{"n_layer": 8, "d_model": 640, "n_head": 10, "n_kv_head": 10, "head_dim": 64, "d_mlp": 2560, "vocab_size": 8192, "activation": "tanh_gelu", "norm": "layernorm", "norm_place": "pre", "norm_eps": 1e-06, "positions": "learned", "qk_norm": false, "attn_scale": 0.125, "bias": "all", "tie_embeddings": true, "parallel_block": false, "init": "normal", "init_std_qkv": 0.0179, "init_std_o": 0.00449, "init_std_up": 0.0179, "init_std_down": 0.00449, "optimizer": "adam_variant", "lr": 0.00063, "beta1": 0.9, "beta2": 0.95, "weight_decay": 0.33, "lr_head": 0.00702, "grad_clip": 2.0, "warmup_steps": 312, "schedule": "cos", "final_lr_fraction": 0.0, "batch_tokens": 131072, "seq_len": 1024, "doc_mask": true, "train_tokens": 900600000, "steps": 6872, "dataset": "wikipedia_en"}
MLP neurons of a small language model. Each row is named by its layer, matrix (up: input weights) and neuron, and shows model dimensions 512-639. Each number is 200 + 40 x the weight over its row's rms, rounded and kept within 0 to 999.
After each neuron's rows, "fires after" lists the tokens most often just before its 100 highest values on Wikipedia text that the model never trained on; "fires on" lists the tokens most often at its 100 highest values on Wikipedia text that the model never trained on.

L3.up356,196,142,167,184,206,135,235,178,196,212,166,203,210,186,169,248,243,183,140,242,206,179,218,174,183,147,207,207,81,193,252,149,183,234,186,242,183,216,215,184,209,215,159,276,183,210,236,174,225,183,218,196,210,191,162,206,180,210,220,176,144,183,206,184,197,166,88,263,199,214,168,190,143,215,205,148,275,207,152,148,176,188,100,136,175,164,141,237,224,224,185,190,266,210,247,218,224,288,196,249,255,279,218,211,214,237,221,262,272,177,182,168,224,207,158,185,212,245,202,245,219,250,232,240,157,159,173,199
fires after: " 1", " 0", ")", " 2"
fires on: " |", " to", " average"

L3.up1832,235,248,204,115,247,181,216,256,124,186,166,146,247,313,265,172,168,225,135,222,231,224,165,175,155,253,203,202,243,174,216,241,175,178,219,242,223,204,257,284,203,263,207,223,187,255,282,246,173,229,172,253,112,204,167,212,162,209,233,205,250,201,206,229,254,210,211,282,208,298,238,255,202,161,206,247,186,198,208,190,185,148,168,145,232,226,177,190,172,183,229,142,157,133,182,226,265,198,170,197,204,211,163,209,243,188,167,239,271,274,126,160,212,194,183,116,233,251,192,103,225,234,196,154,169,258,195,204
fires after: "-"
fires on: "|"

L3.up246,267,181,266,199,198,159,265,135,215,218,229,249,245,210,225,238,215,143,197,173,212,184,238,181,177,230,176,171,161,164,152,171,190,262,146,109,275,164,152,241,209,160,220,258,304,239,278,203,230,220,265,236,172,186,139,107,215,209,282,163,236,148,177,214,214,195,176,250,203,226,216,140,105,276,172,163,179,230,239,213,219,220,170,187,210,179,239,220,259,135,182,218,218,228,183,201,160,243,220,235,167,182,185,179,193,211,284,278,196,211,273,201,182,239,167,260,152,203,144,179,171,147,255,238,218,184,263,172
fires after: "\n\n", "\n"
fires on: "="

L3.up106,270,233,296,141,196,160,179,149,202,190,166,127,211,303,198,214,290,208,170,161,206,237,183,164,170,159,103,149,184,152,255,214,195,259,208,160,275,165,165,159,191,203,125,246,218,182,214,235,202,245,245,295,225,182,173,173,190,164,203,198,292,149,306,226,255,207,183,256,206,183,169,153,146,210,241,271,194,194,225,218,169,232,210,158,178,152,212,196,240,206,177,162,187,188,177,192,206,170,296,234,133,184,190,204,198,153,244,176,205,220,183,195,251,215,120,233,98,132,168,191,222,221,253,192,238,179,278,250
fires after: "\n\n", "s"
fires on: "=", " |"

L3.up1650,258,250,249,192,222,163,199,208,171,217,244,220,207,157,204,219,217,256,194,196,242,246,204,220,144,251,222,225,206,207,211,178,190,136,276,251,216,166,140,259,242,197,152,258,81,228,214,175,192,239,156,220,198,223,254,264,218,180,158,216,255,265,151,188,169,154,263,207,203,215,115,186,174,120,246,172,237,320,179,122,191,199,256,142,205,224,149,257,182,218,205,232,168,247,155,156,146,159,245,230,263,232,209,193,257,183,195,158,159,212,191,111,192,168,198,186,185,197,188,267,238,241,204,226,195,216,245,198
fires after: " 1", " 0", " (", " 2", " 3", " elected"
fires on: "–", " to", "N"

L3.up23,231,177,162,213,220,178,183,244,191,200,186,201,184,148,199,123,234,243,221,249,264,132,260,216,182,219,138,250,194,214,156,266,210,218,176,248,236,263,161,236,149,211,223,203,204,161,251,239,176,184,128,246,175,186,228,184,201,183,148,199,207,160,129,191,136,202,188,206,250,178,225,220,197,163,225,129,186,264,128,188,177,208,239,217,173,231,238,230,260,243,173,204,206,200,165,181,197,226,197,230,214,189,221,149,143,186,243,224,244,230,213,154,198,257,217,218,237,228,235,168,181,163,219,225,154,238,162,205
fires after: ".", "\""
fires on: "\n\n", "\""

L3.up1165,199,258,198,163,196,185,195,191,217,199,126,189,226,208,241,161,202,189,223,134,216,155,158,220,314,179,249,201,195,179,159,207,153,203,281,176,213,229,183,199,136,170,215,294,165,238,215,144,175,188,196,189,171,178,142,179,138,196,204,265,145,191,230,284,157,195,154,264,141,229,211,202,137,198,269,189,177,251,148,186,154,272,170,163,154,279,219,168,203,164,180,156,175,226,220,265,145,219,171,211,238,241,213,243,184,194,211,257,211,227,111,180,188,161,208,155,208,193,215,157,243,169,243,177,294,238,238,72
fires after: "-", ",", "|"
fires on: "-", " and"

L3.up1917,235,176,227,118,170,232,207,209,168,234,263,182,232,157,231,188,162,168,151,250,262,226,189,207,171,213,172,223,178,167,132,201,121,229,152,218,198,247,158,263,265,171,122,198,177,215,230,181,219,226,219,179,202,231,141,281,200,302,222,167,151,253,158,161,239,212,250,187,175,265,217,182,229,228,181,191,195,236,288,238,190,146,121,171,286,228,278,148,280,207,138,252,181,219,205,226,180,237,173,213,251,239,139,211,194,319,238,160,211,216,315,170,193,202,182,178,175,253,164,189,93,173,183,136,163,215,238,218
fires after: "-", "–", " has", " is"
fires on: "1", "0", "3", "2", " an", " the"

L3.up2039,177,220,173,190,159,234,273,236,175,212,192,218,283,226,251,152,223,194,224,162,228,236,259,185,186,289,213,190,186,277,248,276,110,219,215,160,226,294,90,218,199,270,237,219,234,219,230,176,225,195,223,197,255,220,199,180,157,239,223,266,262,181,130,203,196,142,239,228,163,248,217,217,225,221,276,212,186,219,196,134,251,131,224,148,173,116,204,254,195,222,213,289,209,225,242,211,145,227,122,238,250,270,150,214,270,216,170,193,231,224,222,215,182,229,194,201,263,275,133,198,199,229,211,119,172,187,142,152
fires after: "-"
fires on: "-"

L3.up1326,230,237,199,164,211,136,250,210,140,239,178,242,197,237,235,186,267,188,174,228,214,124,240,213,204,160,222,197,258,196,207,242,212,180,166,230,230,143,226,221,198,220,196,181,171,225,223,238,176,185,103,270,194,140,261,153,227,160,207,144,345,203,221,195,256,185,216,221,187,236,235,224,170,155,143,179,193,260,187,209,223,226,156,212,222,238,166,221,226,247,191,222,277,178,125,204,225,251,233,230,230,220,241,234,150,215,236,196,201,205,266,175,219,231,133,218,193,283,162,165,192,163,225,253,189,233,239,178
fires after: ".", "\"", " Preceded"
fires on: "\"", ".", "s", " |", " by"

L3.up1680,246,195,136,183,177,186,211,188,152,156,171,295,196,229,219,229,261,167,217,199,195,247,204,131,176,248,256,131,254,215,259,143,177,168,154,184,194,199,262,320,177,155,214,208,172,265,309,187,168,139,159,197,98,145,228,184,230,237,121,193,269,256,173,202,142,261,153,184,247,178,123,233,119,166,207,150,247,200,89,159,174,160,200,150,193,203,120,221,156,197,179,225,203,238,196,137,197,211,239,274,220,285,259,262,125,199,154,201,178,162,145,182,218,165,238,217,162,188,229,211,204,242,255,122,177,242,290,184
fires after: " |", "|", " No"
fires on: "\n", " Candidate", " Party", " Team", ".", " Ref"

L3.up858,201,257,190,252,219,226,203,250,191,152,223,162,243,219,194,223,186,191,198,235,211,231,165,186,265,213,186,212,273,247,234,165,219,161,168,163,141,215,238,242,140,172,157,155,175,220,214,164,248,233,172,265,128,140,179,184,212,183,193,207,197,242,114,239,203,205,202,268,198,147,178,226,203,141,194,229,221,211,168,185,202,291,179,162,175,216,214,198,227,212,159,224,175,179,138,246,175,252,170,240,213,252,243,154,162,254,222,188,259,245,267,175,159,259,268,175,239,201,283,175,139,165,250,197,240,252,160,163
fires after: ".", ":", ";", " |", "00"
fires on: " \"", " |", "."

L3.up1420,222,147,192,180,177,227,175,144,177,201,236,177,184,264,187,181,199,183,213,179,220,181,238,226,235,239,202,150,202,164,222,206,191,199,180,254,212,243,165,220,176,157,162,235,280,171,272,197,205,271,234,260,181,171,145,205,188,187,258,203,200,156,179,219,195,198,225,202,195,231,155,208,164,176,239,222,142,195,224,240,238,282,155,121,195,138,225,256,255,225,180,207,191,294,205,245,169,155,182,198,187,144,242,222,149,187,225,212,217,259,249,224,145,185,148,227,185,228,133,224,221,186,183,182,261,197,214,204
fires after: "\n\n", " by", "\n   ", " Preceded", ","
fires on: "=", ":", " that", " -", " by"

L3.up2131,263,179,139,242,141,134,239,216,213,192,251,261,265,140,267,249,215,115,220,165,229,206,204,182,161,189,223,138,164,203,194,227,124,197,174,245,170,205,171,206,177,187,212,286,270,151,219,151,187,85,176,152,256,54,211,170,237,289,175,221,184,180,149,122,207,155,129,129,204,260,137,297,200,214,190,250,139,225,149,179,192,232,224,156,207,191,154,269,205,230,201,203,170,174,227,182,69,194,221,208,222,221,229,142,185,217,247,250,214,232,180,227,191,232,218,175,156,281,134,181,208,202,211,235,229,174,208,149
fires after: " |"
fires on: ".", "\n", " |", " —", " +"

L3.up1346,237,226,180,191,235,181,187,217,181,211,247,239,208,217,190,222,235,182,167,169,169,239,169,158,148,264,214,187,240,227,215,255,134,269,226,179,276,228,218,265,228,206,260,268,193,242,202,217,200,154,191,271,183,140,214,165,178,151,140,196,241,201,205,288,150,238,234,266,164,226,187,230,209,175,210,199,240,181,171,198,223,224,175,230,221,245,202,238,190,234,166,187,202,218,200,225,187,104,193,296,206,188,128,253,211,176,236,202,202,184,195,206,176,118,260,245,246,177,168,229,177,192,138,244,252,231,210,117
fires after: " 2", " 1", " 0", " 6", " 3"
fires on: "-", "–", "ti"

L3.up542,177,179,119,191,251,242,171,199,159,204,162,209,132,200,286,175,203,174,197,138,254,262,260,106,124,196,105,263,202,150,207,236,141,217,223,200,209,212,202,241,177,240,197,244,153,257,208,172,217,97,206,209,156,212,169,197,226,243,177,149,207,258,204,237,229,224,231,245,198,259,196,220,223,200,201,211,239,197,215,153,257,174,178,151,291,185,207,264,169,195,201,212,180,203,219,216,213,172,143,323,190,180,182,178,197,218,273,184,191,193,231,172,208,81,192,258,124,204,155,291,215,225,162,235,247,152,212,175
fires after: "  ", " up", " 1", " 2", " 3", " 4"
fires on: "|", ".", " to", "–"

L3.up1718,223,177,194,184,178,214,187,182,183,207,243,199,243,227,284,169,187,184,208,176,234,165,177,128,136,147,217,147,222,176,170,280,250,187,160,278,251,171,224,184,160,182,188,222,135,198,312,273,221,142,323,300,232,148,288,222,215,218,169,239,219,251,193,227,209,131,226,275,234,217,241,230,227,163,207,155,203,165,225,145,172,204,271,101,114,258,158,251,181,228,215,190,197,167,177,173,245,196,175,198,277,212,199,233,252,174,126,219,187,179,231,230,173,241,148,252,298,119,211,165,220,234,222,158,226,180,239,172
fires after: "|", " for", ".", "–", " ±", " |"
fires on: " the", " Candidate", " Democratic", "0", "2", "%"

L3.up1163,220,182,228,168,195,233,220,219,237,169,261,178,200,208,234,226,215,234,185,137,200,237,221,186,249,179,134,278,191,187,218,178,180,195,232,251,173,240,175,168,138,164,200,250,221,189,209,205,198,182,294,240,150,202,165,173,233,164,167,211,220,134,202,259,174,201,142,194,160,185,192,185,164,159,220,195,204,250,233,180,201,208,201,207,244,204,245,216,238,197,158,195,162,299,225,194,143,256,201,271,200,224,215,173,275,214,179,226,237,256,259,136,229,149,95,272,147,229,173,192,214,216,271,241,196,217,238,149
fires after: "\n\n", "\n"
fires on: "="

L3.up1565,248,184,216,163,175,185,262,228,204,213,128,197,299,187,218,235,210,237,133,170,219,195,202,164,224,220,161,204,219,158,205,234,186,203,208,242,257,260,172,205,142,198,237,163,165,206,196,196,174,168,188,250,244,205,174,198,191,143,159,177,183,226,127,201,197,236,326,185,200,156,237,190,236,218,185,172,147,203,138,167,196,199,192,179,177,207,135,157,160,250,233,178,239,173,174,185,217,306,217,213,149,220,220,184,208,162,261,138,230,216,240,130,202,228,225,167,301,218,264,183,213,177,173,197,245,209,222,169
fires after: "  ", ".", ";", "|", "–", ")"
fires on: " |", "|", "  ", "1"